{"num_hidden_layers": 14, "hidden_size": 192, "num_attention_heads": 6, "num_key_value_heads": 6, "head_dim": 32, "intermediate_size": 960, "vocab_size": 1024, "hidden_act": "tanh_gelu", "norm": "layernorm", "norm_place": "pre", "norm_eps": 1e-05, "positions": "learned", "qk_norm": false, "attn_scale": 0.177, "bias": "none", "tie_word_embeddings": true, "parallel_block": true, "init": "normal", "init_std_qkv": 0.0361, "init_std_o": 0.00681, "init_std_up": 0.0361, "init_std_down": 0.00681, "optimizer": "muon_variant", "learning_rate": 0.00182, "beta1": 0.9, "weight_decay": 0.084, "lr_head": 0.00712, "max_grad_norm": 1.0, "warmup_steps": 200, "schedule": "wsd", "decay_fraction": 0.851, "decay_shape": "linear", "final_lr_fraction": 0.05, "batch_tokens": 32768, "max_seq_len": 512, "doc_mask": false, "train_tokens": 159800000, "max_steps": 4877, "dataset": "wikipedia_en"}
MLP neurons of a small language model. Each row is named by its layer, matrix (up: input weights) and neuron, and shows model dimensions 64-191. Each number is 200 + 20 x the weight over its row's rms, rounded and kept within 0 to 999.
After each neuron's rows, "fires on" lists the tokens most often at its 100 highest values on Wikipedia text that the model never trained on.

L9.up529,208,233,205,214,194,191,200,190,199,225,214,196,199,202,191,231,182,193,186,174,189,233,173,217,220,184,182,222,213,189,198,211,193,181,253,197,199,214,174,174,208,191,202,233,210,195,163,191,191,202,199,181,223,207,204,187,218,224,152,181,208,223,145,193,221,227,200,181,212,190,188,176,206,173,152,167,184,180,210,241,211,237,197,195,200,172,180,240,196,220,191,199,199,204,157,231,182,189,175,170,197,196,191,210,203,189,173,189,204,182,204,225,195,211,186,215,208,188,193,183,228,175,202,192,193,185,217,183
fires on: " of", "h", "re", "ld", " ex", "g"

L11.up85,213,197,187,231,193,192,219,211,187,209,187,185,172,217,222,208,231,202,185,205,208,194,210,220,171,181,212,174,247,183,184,224,187,218,203,172,241,208,192,205,210,221,200,200,227,165,195,189,191,191,180,176,210,242,179,171,175,219,184,186,188,228,210,187,189,185,187,225,152,164,213,210,189,190,211,199,216,222,195,188,162,202,203,209,192,202,196,164,195,203,194,207,194,196,192,194,183,207,186,215,227,236,197,212,220,193,183,179,156,242,181,189,196,191,212,185,212,205,183,212,225,181,196,153,189,202,217,239
fires on: "on", "o", "en", "ol", "ent"

L11.up627,167,180,202,217,195,177,182,196,222,213,207,181,205,218,190,218,210,197,214,188,177,211,167,222,225,201,181,240,194,201,202,214,187,182,199,225,208,197,212,211,200,202,196,198,160,223,154,204,159,215,238,255,185,166,208,176,191,200,229,193,171,205,192,195,194,202,182,195,238,163,238,223,166,188,179,187,202,183,213,187,189,189,211,202,162,201,244,205,196,190,230,203,179,198,233,232,208,231,173,176,224,222,231,190,212,210,197,193,193,195,222,209,186,181,164,163,182,207,195,207,202,204,176,171,210,232,221,212
fires on: "os", "-", "al", "ch", "ro"

L11.up648,185,180,178,215,206,200,169,196,210,220,153,187,233,231,195,218,207,198,177,193,175,165,161,189,155,188,221,183,207,202,220,208,212,195,176,207,209,189,194,232,202,220,214,215,217,240,181,185,186,177,201,224,192,176,206,162,209,206,193,235,208,206,202,226,214,200,245,170,230,211,164,226,189,212,207,222,211,219,224,191,194,188,197,229,205,217,206,167,202,178,198,174,219,185,192,212,179,184,182,211,199,220,209,159,222,176,216,213,196,205,182,156,242,174,188,179,189,222,183,200,209,176,234,159,183,206,215,203
fires on: " Al", " E", "r", "l", " al", "on"

L4.up642,236,189,224,167,195,192,197,195,213,203,177,188,222,168,221,235,162,189,215,202,202,198,184,229,191,197,186,226,190,227,223,206,171,202,183,216,199,194,173,217,169,184,197,188,178,183,233,199,217,174,180,204,184,191,212,224,181,223,222,215,205,203,153,230,214,210,221,190,180,155,206,198,210,190,187,199,221,204,239,205,192,235,205,199,222,195,143,216,174,198,219,180,164,191,191,182,200,204,164,220,173,234,201,223,210,225,167,209,179,166,189,196,182,232,202,211,157,203,209,197,183,200,230,171,181,194,210,199
fires on: "it", "ite", "rib", "ower"

L9.up234,208,218,185,194,200,206,192,218,190,196,193,200,203,198,178,180,186,189,220,225,207,167,188,167,237,159,196,190,192,204,196,185,191,175,208,202,178,165,194,197,200,195,191,200,216,235,200,192,203,236,211,174,208,162,182,189,183,200,208,236,223,173,230,183,223,211,196,178,190,205,165,188,174,187,192,178,181,206,194,220,224,244,233,176,203,202,181,204,181,161,171,206,198,199,208,192,169,199,176,185,191,189,214,194,208,195,210,176,200,200,189,187,226,209,203,226,243,212,207,195,216,191,173,232,186,178,216,197
fires on: "r", "s", "g", "y", "i", "t"

L7.up107,187,228,197,208,208,195,211,194,211,203,211,184,213,207,192,205,175,205,204,216,212,195,213,197,209,207,214,203,201,194,216,185,207,206,202,185,208,220,199,201,168,217,172,182,216,169,170,221,223,197,203,216,203,203,204,204,206,209,195,197,202,246,197,208,194,182,189,202,242,231,212,228,217,204,189,227,238,201,225,176,200,225,212,224,214,172,249,179,193,177,179,192,199,212,210,200,172,206,173,203,180,213,233,206,176,163,176,218,201,166,192,171,161,171,179,210,177,215,222,167,163,214,222,176,192,176,201,170
fires on: "os", " s", "S"

L6.up168,214,174,173,231,231,205,173,204,185,216,207,203,219,202,169,187,191,216,177,202,207,194,227,206,224,219,213,232,231,181,190,188,189,176,181,197,195,191,242,222,179,188,203,183,192,191,205,228,214,216,197,197,162,166,178,168,265,208,175,186,179,188,205,206,201,192,226,198,173,199,164,204,197,184,200,191,228,211,222,162,200,205,194,162,205,201,186,177,188,206,209,202,188,203,187,214,210,235,233,228,239,215,149,211,207,228,191,190,211,200,184,249,192,172,188,170,219,231,226,233,180,194,168,178,213,192,177,192
fires on: " Part", "enn", "s", "or", "ember", "ice"

L6.up545,188,206,218,218,195,191,213,183,171,194,243,178,199,208,178,219,187,225,213,200,201,217,202,181,226,169,170,225,245,191,178,191,187,148,209,201,225,187,190,175,172,215,187,206,221,206,208,205,222,219,189,187,226,195,207,181,199,201,189,230,191,185,182,216,217,178,181,243,156,219,186,209,190,195,206,195,219,183,199,225,206,221,215,144,182,171,177,224,205,198,186,183,208,216,230,261,202,222,208,236,190,182,191,217,203,191,202,199,213,201,198,187,196,188,195,196,190,201,207,208,213,200,164,226,215,162,189,217
fires on: "ent", "ro", "t", "in", "ft", "N"

L6.up717,173,223,157,175,211,224,174,184,201,230,179,254,208,224,179,188,216,157,180,187,236,171,167,201,210,191,197,184,209,221,203,153,193,203,224,202,225,170,184,190,200,189,225,199,203,239,219,187,216,191,197,203,188,197,210,181,170,205,188,224,238,170,195,206,202,176,217,183,220,189,206,219,198,220,172,185,221,169,195,210,209,157,213,222,208,235,235,188,205,187,217,197,212,202,175,157,180,172,182,205,233,175,205,180,190,186,195,212,192,160,182,220,221,210,180,192,203,201,224,211,216,184,179,160,200,210,217,221
fires on: "h", "r", "ong", "l", "s", "eng"

L9.up532,176,222,181,232,203,245,224,247,173,218,207,211,180,167,236,206,181,219,216,194,220,196,190,224,181,196,180,223,203,201,193,222,189,219,181,198,163,198,205,195,221,208,209,203,228,200,189,185,205,194,219,182,185,196,189,209,175,192,204,158,204,221,175,197,199,212,189,192,230,160,190,214,221,198,190,214,217,217,177,195,211,230,187,152,222,180,171,213,176,191,213,174,195,184,177,223,204,243,166,237,224,199,203,177,220,205,196,213,217,216,214,219,217,204,217,176,160,220,184,211,186,223,186,214,189,180,207,187
fires on: " comp", " ev", " is", "v"

L4.up97,204,198,198,211,192,192,205,165,196,193,218,213,209,204,191,199,202,209,197,188,198,193,191,200,170,206,221,234,187,197,189,199,198,222,178,209,177,166,206,216,187,172,214,188,208,213,173,215,209,214,228,187,212,214,209,203,214,223,217,215,223,221,199,227,196,207,243,197,219,238,219,210,195,180,224,193,189,183,190,189,197,209,201,198,206,195,183,192,262,195,188,209,200,187,206,216,162,197,220,172,165,224,247,200,182,207,177,197,174,167,185,172,195,178,212,221,150,200,185,207,158,197,226,191,218,217,186,168
fires on: "S", "cc", "le", "os", "ouse", "ly"

L10.up52,169,226,204,193,228,201,214,190,200,174,210,169,210,205,231,182,197,236,200,176,195,218,210,190,237,155,201,221,182,201,206,191,217,200,177,241,229,198,188,206,207,193,206,221,220,171,195,179,237,226,167,205,218,196,183,211,231,218,212,238,194,215,201,170,209,161,225,216,171,186,245,193,208,199,199,218,237,198,195,184,229,188,205,180,196,222,199,216,221,169,189,198,159,177,204,212,196,162,188,203,172,174,198,210,203,164,191,228,225,215,219,177,227,209,205,174,174,205,187,209,210,197,224,193,230,205,191,201
fires on: "ig", "ec", "it", "er", "in", "iv"

L3.up679,181,225,206,191,181,210,214,198,174,184,171,228,220,240,212,223,209,178,179,211,201,203,171,239,201,206,221,194,254,185,190,209,186,222,229,217,178,199,256,237,192,170,197,224,181,221,213,199,205,166,170,204,176,237,213,185,195,209,173,187,187,206,222,206,159,210,213,181,166,203,189,181,213,181,208,202,218,205,185,196,171,171,217,182,182,182,196,180,170,201,187,223,178,192,205,226,178,180,185,233,216,207,157,213,202,197,200,230,230,171,183,219,227,213,158,180,207,218,227,197,226,214,175,218,218,180,203,225
fires on: " f", " is", ")\n\n", ")", " was"

L6.up202,172,223,219,189,154,180,212,213,225,209,187,190,196,200,156,194,181,210,163,178,220,206,214,205,214,214,218,198,182,184,217,189,197,206,187,196,181,191,215,213,199,218,197,198,195,174,181,207,216,189,198,160,212,166,209,203,228,206,170,198,166,205,204,203,190,215,211,240,180,171,228,199,228,193,187,215,196,213,197,184,210,228,230,225,217,172,180,216,176,194,260,221,168,165,209,195,201,185,160,182,197,196,224,187,216,218,198,209,171,194,169,234,252,234,192,191,180,170,241,196,204,199,205,220,219,201,186,205
fires on: "ing", "ond", "ed", "ial", " for"

L7.up525,195,205,159,193,191,156,204,194,191,224,172,194,191,197,211,185,198,201,181,193,189,236,152,205,250,202,199,215,220,188,173,147,170,185,192,195,212,171,196,202,211,212,209,230,177,218,132,228,206,177,237,176,167,167,185,188,169,206,213,208,188,226,202,173,181,185,224,212,195,217,220,224,180,215,170,187,203,180,203,226,186,218,208,182,203,226,204,192,154,198,202,197,181,228,222,214,176,201,222,228,219,212,250,199,187,221,205,200,224,227,238,216,181,180,175,178,233,233,226,192,207,197,172,197,195,228,190,194
fires on: " pro", "ro", "st", "port", "-", " "

L9.up168,226,197,188,227,167,213,228,206,201,198,220,188,198,197,270,203,203,185,218,198,192,195,203,197,177,206,233,218,209,204,223,165,189,188,233,213,193,195,209,192,185,197,222,199,235,168,233,204,224,186,237,193,203,183,170,210,203,185,169,192,235,179,190,220,179,212,248,196,174,225,178,230,189,181,192,199,165,203,191,199,187,161,216,222,237,194,184,192,217,184,184,167,204,204,185,206,209,185,218,170,229,227,192,208,187,191,206,211,210,177,209,195,206,226,196,173,191,223,229,176,233,194,184,181,231,221,200,209
fires on: " |\n", " ", " |", " (", "\n"

L6.up900,186,194,211,167,200,202,219,202,183,198,192,193,210,202,229,171,214,171,177,270,242,211,216,221,196,201,193,211,197,214,196,194,204,225,191,193,168,205,215,226,229,243,209,188,190,202,190,211,217,185,187,213,209,160,200,180,212,229,204,223,207,191,207,216,186,175,201,182,186,191,206,201,169,213,208,219,203,211,207,187,190,180,159,201,169,183,187,206,203,216,211,208,170,193,218,220,179,172,181,181,195,178,199,151,175,189,161,187,234,192,217,200,183,201,221,192,238,199,201,193,177,216,202,221,221,163,259,205
fires on: "E", "A", "S", "C", "L"

L11.up212,214,193,200,220,207,222,211,206,199,210,188,195,201,231,231,205,191,188,227,188,223,174,187,184,206,186,180,175,222,194,189,184,195,174,165,182,244,189,184,209,187,202,257,193,195,185,196,192,217,188,229,174,213,220,195,180,182,183,181,205,197,202,198,211,204,216,229,215,188,200,164,189,211,177,188,233,197,240,199,190,193,199,202,248,199,235,163,215,169,179,212,185,201,186,230,181,192,197,206,226,204,203,196,197,207,173,224,210,191,180,190,221,217,197,214,205,205,205,217,175,232,192,171,238,193,221,189,187
fires on: "oot", "|", "r", "it", "in"

L10.up935,220,190,199,189,215,210,209,184,190,212,208,198,237,212,217,206,202,217,192,191,181,210,236,186,218,214,226,181,211,196,164,228,200,214,185,198,211,230,198,187,168,197,210,221,203,187,203,182,216,211,157,189,200,193,221,159,231,187,258,222,175,193,204,192,227,157,230,191,188,211,203,202,211,219,242,199,201,230,169,183,180,181,217,174,221,182,225,202,165,147,171,188,177,188,204,196,170,193,171,216,213,214,235,220,180,219,178,243,222,229,208,231,199,194,191,192,184,217,203,200,191,186,222,216,192,224,201,194
fires on: "om", "it", "er", "ater", "o"

L9.up169,191,210,196,188,204,176,197,190,203,171,182,174,210,150,208,214,200,205,188,223,181,197,206,174,188,204,183,237,196,172,165,182,161,174,198,204,193,197,208,218,222,233,208,197,233,199,185,193,227,212,189,175,187,228,217,176,192,209,182,181,195,204,199,201,196,222,220,206,185,211,207,242,159,192,197,188,197,208,205,235,181,199,188,230,174,183,164,187,221,208,213,179,202,225,215,195,222,193,177,178,225,234,166,225,231,176,194,238,229,176,194,196,202,215,184,199,195,170,212,172,219,203,188,190,228,237,183,196
fires on: "\n", ",", "es", " and", " |\n", " is"

L3.up878,209,212,174,222,214,171,200,237,235,200,205,204,230,183,213,191,187,168,174,218,167,204,194,189,180,179,188,204,197,175,226,195,212,166,224,198,212,214,198,198,213,220,236,230,208,197,203,196,207,182,196,230,214,232,216,178,198,201,209,180,222,236,230,192,156,204,196,202,208,184,153,191,165,193,194,203,167,233,184,204,197,185,205,193,182,194,192,197,219,188,202,204,182,206,185,188,185,199,208,176,209,167,220,194,202,188,223,231,195,138,209,198,225,200,187,193,200,169,188,189,194,154,206,208,189,186,207,202
fires on: " |\n", "|", " |", "\"", " "

L4.up801,214,193,196,211,222,186,210,223,164,168,241,181,219,171,181,233,215,185,232,175,200,202,240,188,197,191,178,198,245,210,208,206,182,203,203,190,196,168,193,181,172,191,196,196,181,188,179,192,182,189,204,218,204,237,219,216,214,168,235,230,179,207,189,196,184,194,227,218,232,190,179,208,210,185,146,190,181,209,177,201,183,205,198,212,225,209,196,191,177,239,203,221,226,221,165,244,197,201,217,205,219,165,174,217,202,173,212,190,190,218,195,215,212,187,188,208,198,207,231,195,222,198,213,192,180,205,219,160
fires on: " has", " have", " had", ":"

L7.up188,184,159,172,217,197,198,171,167,195,193,181,207,207,209,220,191,161,187,234,210,230,189,213,200,191,196,218,220,222,214,183,163,210,167,183,178,210,208,175,181,180,179,179,195,254,205,220,196,199,176,235,186,224,168,204,230,216,239,212,198,210,184,203,198,163,191,185,247,176,176,223,218,209,209,169,195,215,196,218,195,197,200,168,202,221,186,220,204,178,192,217,211,199,216,186,141,194,216,172,186,216,224,195,185,251,176,185,219,210,216,204,170,211,159,225,216,232,212,169,217,199,221,223,242,205,197,200,164
fires on: "c", "el", "ol", "r", " ro", "p"

L9.up827,171,203,187,207,239,197,205,191,213,215,215,167,224,210,212,200,223,201,211,202,195,198,180,189,186,216,205,185,209,198,156,212,208,210,202,225,139,220,178,236,169,180,179,182,183,213,220,226,183,173,222,206,208,203,211,237,243,176,190,191,214,197,206,194,177,177,197,202,189,176,184,248,244,232,174,220,196,198,209,186,185,180,219,201,211,189,221,159,224,203,213,207,172,164,217,178,184,248,244,190,218,231,158,173,224,195,174,188,182,219,206,239,216,197,183,178,198,208,205,191,188,203,229,192,237,206,230,220
fires on: "ou", " Mar", "é", "ie", "u", " A"

L7.up12,217,161,192,213,205,204,208,243,208,188,185,186,197,195,233,230,188,165,232,229,230,200,195,190,200,194,231,201,211,213,172,215,201,191,185,207,178,207,184,198,229,192,197,195,253,219,213,199,227,181,223,185,189,164,208,200,204,204,194,188,191,201,195,222,160,197,203,175,194,177,199,254,197,205,206,191,159,212,224,194,194,206,197,210,178,203,211,178,196,218,211,179,208,229,223,187,193,211,178,175,207,239,196,173,157,211,212,194,220,199,211,209,189,200,228,199,210,193,205,204,186,175,214,198,218,190,214,165
fires on: ".", "E", "B", "M", "R", "A"

L6.up105,214,233,224,219,192,196,221,206,210,200,196,191,203,230,202,175,207,203,217,176,225,204,187,194,196,184,185,242,198,227,199,197,192,196,180,192,213,195,177,205,173,178,205,192,210,209,203,199,202,171,190,199,206,169,173,216,201,206,174,204,159,181,192,179,217,203,173,200,210,199,182,191,213,165,166,188,227,171,202,250,181,213,233,203,197,151,189,200,194,213,190,199,190,190,173,222,229,167,203,217,241,221,204,206,184,191,217,196,156,223,210,226,189,208,222,177,203,174,218,181,214,211,231,186,206,171,205,167
fires on: "g", " de", " reg", " ag", " of", " Eng"

L4.up575,231,227,209,224,203,176,224,204,157,227,205,207,193,204,195,206,200,211,219,174,193,193,173,191,213,197,175,198,225,202,192,221,192,207,232,177,222,199,188,216,170,231,200,189,233,176,202,201,207,219,200,197,204,229,232,197,191,212,164,203,200,188,216,223,214,223,195,235,196,164,179,212,231,198,229,187,233,206,210,184,208,188,214,176,166,183,208,170,186,222,222,207,186,214,173,222,228,234,191,193,218,204,204,229,206,208,208,192,168,202,211,205,185,205,215,231,228,196,176,169,204,224,212,188,205,159,205,197
fires on: "ame", "ent", "ok", "in", "en", "on"

L9.up156,180,187,227,211,190,167,220,185,197,237,183,200,187,224,223,219,204,199,204,191,204,182,193,237,193,200,213,219,234,177,188,189,211,199,228,201,183,217,170,205,192,191,167,207,177,193,240,198,201,154,190,197,215,213,237,222,168,223,227,232,208,236,164,225,238,195,187,202,240,218,228,224,155,220,233,193,180,180,208,198,182,196,180,227,180,195,191,167,201,215,187,183,176,243,172,204,219,210,172,222,218,201,202,213,185,203,178,152,213,198,200,198,212,206,165,179,197,167,180,214,209,186,188,208,199,189,224,220
fires on: "ed", "y", " st", "est", "ail", "em"

L7.up822,189,173,178,196,227,202,200,208,151,222,196,157,193,226,196,161,211,181,241,235,210,191,190,167,246,203,223,248,216,182,215,183,208,197,167,209,208,221,180,193,167,212,186,183,199,210,207,217,198,198,191,173,217,198,199,202,208,212,208,226,210,208,209,217,191,207,229,187,206,180,179,179,199,226,162,151,180,218,171,231,204,174,202,207,186,176,226,212,185,185,212,179,206,171,206,172,181,211,183,194,186,191,201,214,236,209,215,183,189,207,190,229,224,185,181,204,199,202,193,225,209,215,210,207,210,183,198,161
fires on: "r", "g", "im", " a", "p", "f"

L4.up135,210,190,175,184,199,194,174,223,201,170,200,198,207,181,171,205,171,194,198,231,222,204,225,186,178,217,220,204,197,169,184,152,247,215,212,186,206,229,196,195,211,178,204,203,239,222,210,210,204,219,153,195,202,203,164,218,158,177,217,183,188,208,169,201,212,172,232,184,204,196,227,216,212,258,231,209,199,199,201,203,178,205,198,207,202,177,180,171,198,203,197,185,186,205,165,175,209,222,195,175,189,193,189,164,188,194,211,224,201,189,212,196,202,210,174,236,189,180,217,180,268,178,200,219,189,180,214,178
fires on: "if", "°", "′", "ip", "eng"

L3.up577,192,202,223,205,189,202,209,189,220,202,180,189,205,209,182,197,203,207,187,209,217,203,204,206,148,213,205,254,168,231,233,214,153,223,239,192,195,189,208,211,188,151,216,191,187,184,181,161,223,212,197,194,211,197,192,194,179,199,230,170,207,198,184,196,211,211,198,209,204,192,228,191,210,223,195,214,203,188,196,189,200,185,200,219,194,195,185,198,222,189,191,219,213,168,202,213,168,216,220,214,179,199,191,208,218,253,198,173,161,191,200,209,194,178,222,209,209,196,190,179,179,227,229,166,198,202,200,201
fires on: "S", "op", " h", " S", "os", "ich"

L7.up306,219,226,194,212,216,208,178,223,230,175,254,210,238,196,187,202,222,210,228,221,194,194,203,208,194,194,201,160,176,186,193,192,185,190,209,200,229,202,206,211,191,219,170,220,209,205,199,213,203,218,185,216,220,201,203,178,194,211,221,213,223,207,186,231,195,145,203,209,181,230,201,177,209,200,206,230,183,218,205,166,234,181,189,219,231,199,205,203,205,222,196,206,197,182,178,190,190,257,204,188,171,193,222,227,210,209,163,205,224,220,222,207,192,187,168,192,193,150,184,177,164,170,176,223,199,201,175,167
fires on: "ond", "th", "ign", "ort", "ath", " f"

L11.up507,225,218,208,228,250,192,207,224,209,136,196,190,200,217,210,196,220,211,203,184,231,203,233,215,215,178,181,176,213,218,171,182,230,215,208,143,209,229,220,208,191,204,182,199,198,193,232,203,201,186,206,199,165,201,180,195,181,195,187,225,189,223,187,212,229,205,232,191,230,179,198,226,214,209,193,232,204,218,207,211,186,208,185,221,138,209,205,196,184,177,197,185,215,203,188,180,180,188,207,225,204,220,174,202,166,192,201,191,182,184,172,181,199,187,196,187,244,224,190,158,211,184,234,185,217,223,194,174
fires on: "l", " fl", " man", " kn", " Bl", "n"

L9.up247,223,177,239,218,216,163,216,205,194,168,208,201,186,211,229,209,181,191,192,194,241,210,231,204,222,184,184,185,221,199,231,185,239,228,220,166,202,207,184,193,214,187,214,186,201,223,204,200,203,167,207,197,177,221,194,213,191,212,214,202,225,193,155,218,196,232,215,196,194,179,184,183,210,197,199,190,195,202,171,192,209,185,186,187,172,194,174,217,204,181,218,227,180,192,221,187,177,213,210,191,209,205,223,216,187,198,183,198,213,186,176,199,178,207,192,201,201,217,226,184,209,215,203,177,244,179,227,252
fires on: "l", "in"

L4.up643,212,231,177,194,203,185,265,192,190,202,216,199,217,190,225,199,203,207,233,171,170,208,189,182,217,135,155,177,169,198,177,153,211,185,170,213,204,155,209,216,217,195,219,180,223,220,161,209,236,224,202,187,177,192,203,186,181,208,173,213,226,156,162,194,227,209,200,193,209,229,189,198,209,208,195,194,222,214,203,190,172,195,214,185,239,221,175,203,194,210,198,208,177,198,216,178,211,188,168,205,201,196,215,174,193,205,211,192,204,214,201,197,202,223,175,167,154,211,184,207,211,195,221,201,224,201,212,219
fires on: "iv", "ith", "oot", "in", "ig", "eat"

L11.up548,155,183,195,200,198,221,215,226,188,207,178,199,172,192,189,213,218,193,238,201,182,171,204,198,191,149,185,194,223,198,196,216,192,206,191,195,196,212,193,206,220,234,196,198,204,211,196,188,211,176,230,213,203,198,229,191,188,175,182,160,175,181,212,196,211,214,214,201,191,195,194,235,201,193,185,164,230,243,193,213,193,202,173,185,210,191,153,205,211,180,194,209,209,208,213,205,188,204,212,221,222,203,199,203,205,188,226,199,207,211,224,222,196,235,201,207,189,226,191,222,182,168,208,222,176,188,228,203
fires on: "v", "ed", "ud", " ev", "iv"

L11.up235,216,182,207,213,171,165,205,217,205,204,187,212,196,206,185,200,177,179,206,232,206,160,203,237,180,215,194,214,199,226,203,219,216,183,179,220,206,210,197,184,175,187,242,184,196,187,205,202,227,211,222,193,207,174,208,153,182,202,218,189,176,183,224,181,208,166,218,239,184,196,196,207,191,189,203,196,219,211,184,215,202,209,219,172,231,200,192,198,127,224,228,253,178,185,186,211,198,169,177,190,188,217,208,147,178,208,191,237,219,181,191,205,210,192,182,199,225,190,214,208,190,210,215,196,230,209,184,228
fires on: "ain", "ial", "an", "ing", "ian"

L3.up958,189,177,182,212,220,200,232,206,220,172,237,181,165,173,222,220,149,173,235,237,152,159,200,188,165,168,175,210,165,224,188,194,189,222,222,219,198,194,227,194,191,217,212,208,201,193,216,189,175,187,198,169,181,212,206,209,166,197,203,184,225,225,199,214,168,217,201,244,166,195,225,212,196,172,193,211,192,203,162,231,192,198,206,211,196,204,219,206,221,183,204,213,187,243,209,200,155,212,194,173,208,211,206,212,193,180,212,229,203,205,199,206,196,230,221,196,181,168,190,172,206,188,227,190,218,217,200,243
fires on: " |", " ", " are", ")", " is"

L7.up829,216,214,191,196,181,205,189,224,194,203,225,212,165,218,244,213,196,207,180,237,229,212,193,207,196,194,211,239,176,188,215,186,197,201,234,221,167,199,164,221,166,217,209,220,233,194,172,172,210,174,182,208,200,172,182,206,187,224,201,167,168,214,193,187,176,213,230,214,205,202,198,199,186,225,206,177,213,217,212,211,194,199,205,219,176,190,216,197,171,215,190,205,193,212,207,174,171,193,226,187,183,197,232,183,186,198,226,232,200,174,225,188,197,208,212,201,188,198,247,175,228,189,201,227,211,173,177,174
fires on: " d", "l", " rel", "′", "if", "est"

L6.up206,217,196,157,175,182,173,230,201,154,233,191,183,173,216,193,223,171,241,242,222,160,212,192,228,248,213,210,238,223,216,177,180,211,224,213,211,219,170,185,228,221,202,202,228,189,178,180,189,199,165,227,188,228,209,208,166,187,215,188,178,213,168,211,181,178,194,236,216,162,225,188,194,179,197,190,176,235,235,185,177,195,228,198,189,184,222,179,174,229,207,210,221,185,192,192,209,189,211,206,235,194,223,191,220,172,167,186,165,206,204,184,212,206,171,199,225,204,220,209,193,197,173,211,165,227,211,196,213
fires on: "==", "ear", "-", "ly", " ", "==="

L11.up174,189,189,243,215,211,202,195,216,205,177,192,192,183,239,199,207,212,176,223,212,214,181,212,161,236,225,199,218,177,179,244,186,233,218,201,171,250,217,173,201,190,196,235,211,186,216,211,231,207,200,169,156,231,154,185,217,177,189,190,190,163,191,201,220,191,196,229,195,204,165,203,202,207,172,207,218,182,221,200,181,218,187,211,191,181,208,198,227,188,196,207,194,200,167,223,185,193,199,155,218,193,180,176,189,201,191,221,210,196,219,171,199,223,214,179,208,154,210,188,211,269,196,173,191,183,206,216,216
fires on: "ag", "im", "in", "it", "er", "ac"

L7.up797,195,189,204,218,184,187,194,206,173,172,199,227,181,192,197,185,163,212,172,236,245,189,199,196,153,187,200,216,229,186,202,191,211,209,216,182,244,201,229,220,181,218,219,237,192,236,182,201,238,211,184,183,191,215,165,173,196,207,198,173,167,180,181,201,242,230,216,198,227,184,211,181,209,224,204,212,186,208,202,200,214,188,174,187,168,181,164,247,221,182,218,221,158,195,202,195,205,191,172,200,207,200,183,175,189,176,201,194,163,209,222,198,214,195,169,210,201,192,220,193,210,211,220,190,223,153,230,213
fires on: "l", " all", "an", "ill", "ep", " man"

L7.up293,185,183,199,172,195,183,197,224,172,220,216,174,191,220,203,194,205,214,172,199,210,175,185,179,224,205,206,233,202,193,247,228,214,225,200,227,219,203,184,193,188,213,170,219,239,227,190,253,216,198,236,165,178,225,172,150,204,193,206,191,172,195,209,223,212,190,231,187,185,166,195,210,183,199,210,180,206,199,210,222,174,186,200,213,212,162,210,182,193,235,199,191,214,182,209,201,204,227,202,198,216,216,174,186,181,230,177,180,209,185,178,193,230,162,190,227,201,186,201,203,201,206,188,180,224,195,211,165
fires on: "r", "-", "g", "ic", "us", "v"

L7.up869,149,186,197,222,200,193,177,187,233,187,182,207,229,214,214,215,196,222,223,183,229,215,196,189,230,184,224,214,210,199,181,188,193,201,236,218,224,183,228,202,206,185,195,227,206,164,155,168,250,202,188,180,205,214,207,191,222,182,217,194,214,213,232,232,190,189,183,221,215,208,217,230,194,227,183,200,180,179,194,215,242,236,198,199,176,164,209,200,185,176,174,202,185,232,193,203,207,190,189,201,189,209,180,230,183,153,212,188,221,206,208,192,220,207,187,219,168,230,232,182,200,204,217,215,226,228,164,183
fires on: "er", " r", ":", "in", "en"

L7.up653,180,188,166,183,160,183,217,200,180,210,219,192,242,194,205,187,218,242,177,192,210,212,230,209,196,220,220,217,218,206,187,206,221,196,258,215,189,181,209,196,164,218,175,201,170,188,143,220,180,204,183,223,219,192,209,201,187,207,198,194,188,233,200,189,232,215,212,176,205,221,210,196,176,217,211,200,209,183,197,198,204,170,192,190,180,197,202,200,168,206,207,195,192,227,160,206,219,232,209,169,193,171,258,204,213,200,214,196,204,198,195,208,215,186,163,194,206,184,215,213,183,206,195,188,201,188,236,222
fires on: "al", " of", "y", "ed", "en", "ing"

L4.up31,212,234,201,215,243,179,209,188,183,169,208,213,208,249,202,228,227,208,203,219,188,181,212,174,203,185,174,184,197,245,178,203,198,220,199,189,173,193,213,172,183,207,184,200,190,178,222,205,183,242,197,218,202,254,221,181,218,214,182,239,190,201,204,204,236,198,197,200,191,170,177,191,241,173,173,212,224,224,180,200,190,194,166,170,191,212,182,203,179,176,212,214,222,235,195,203,161,178,206,214,181,197,222,189,209,208,219,203,168,248,196,213,199,199,191,229,183,205,203,220,212,223,174,233,216,182,190,201
fires on: "hen", " have", " has", "fore", "on", " had"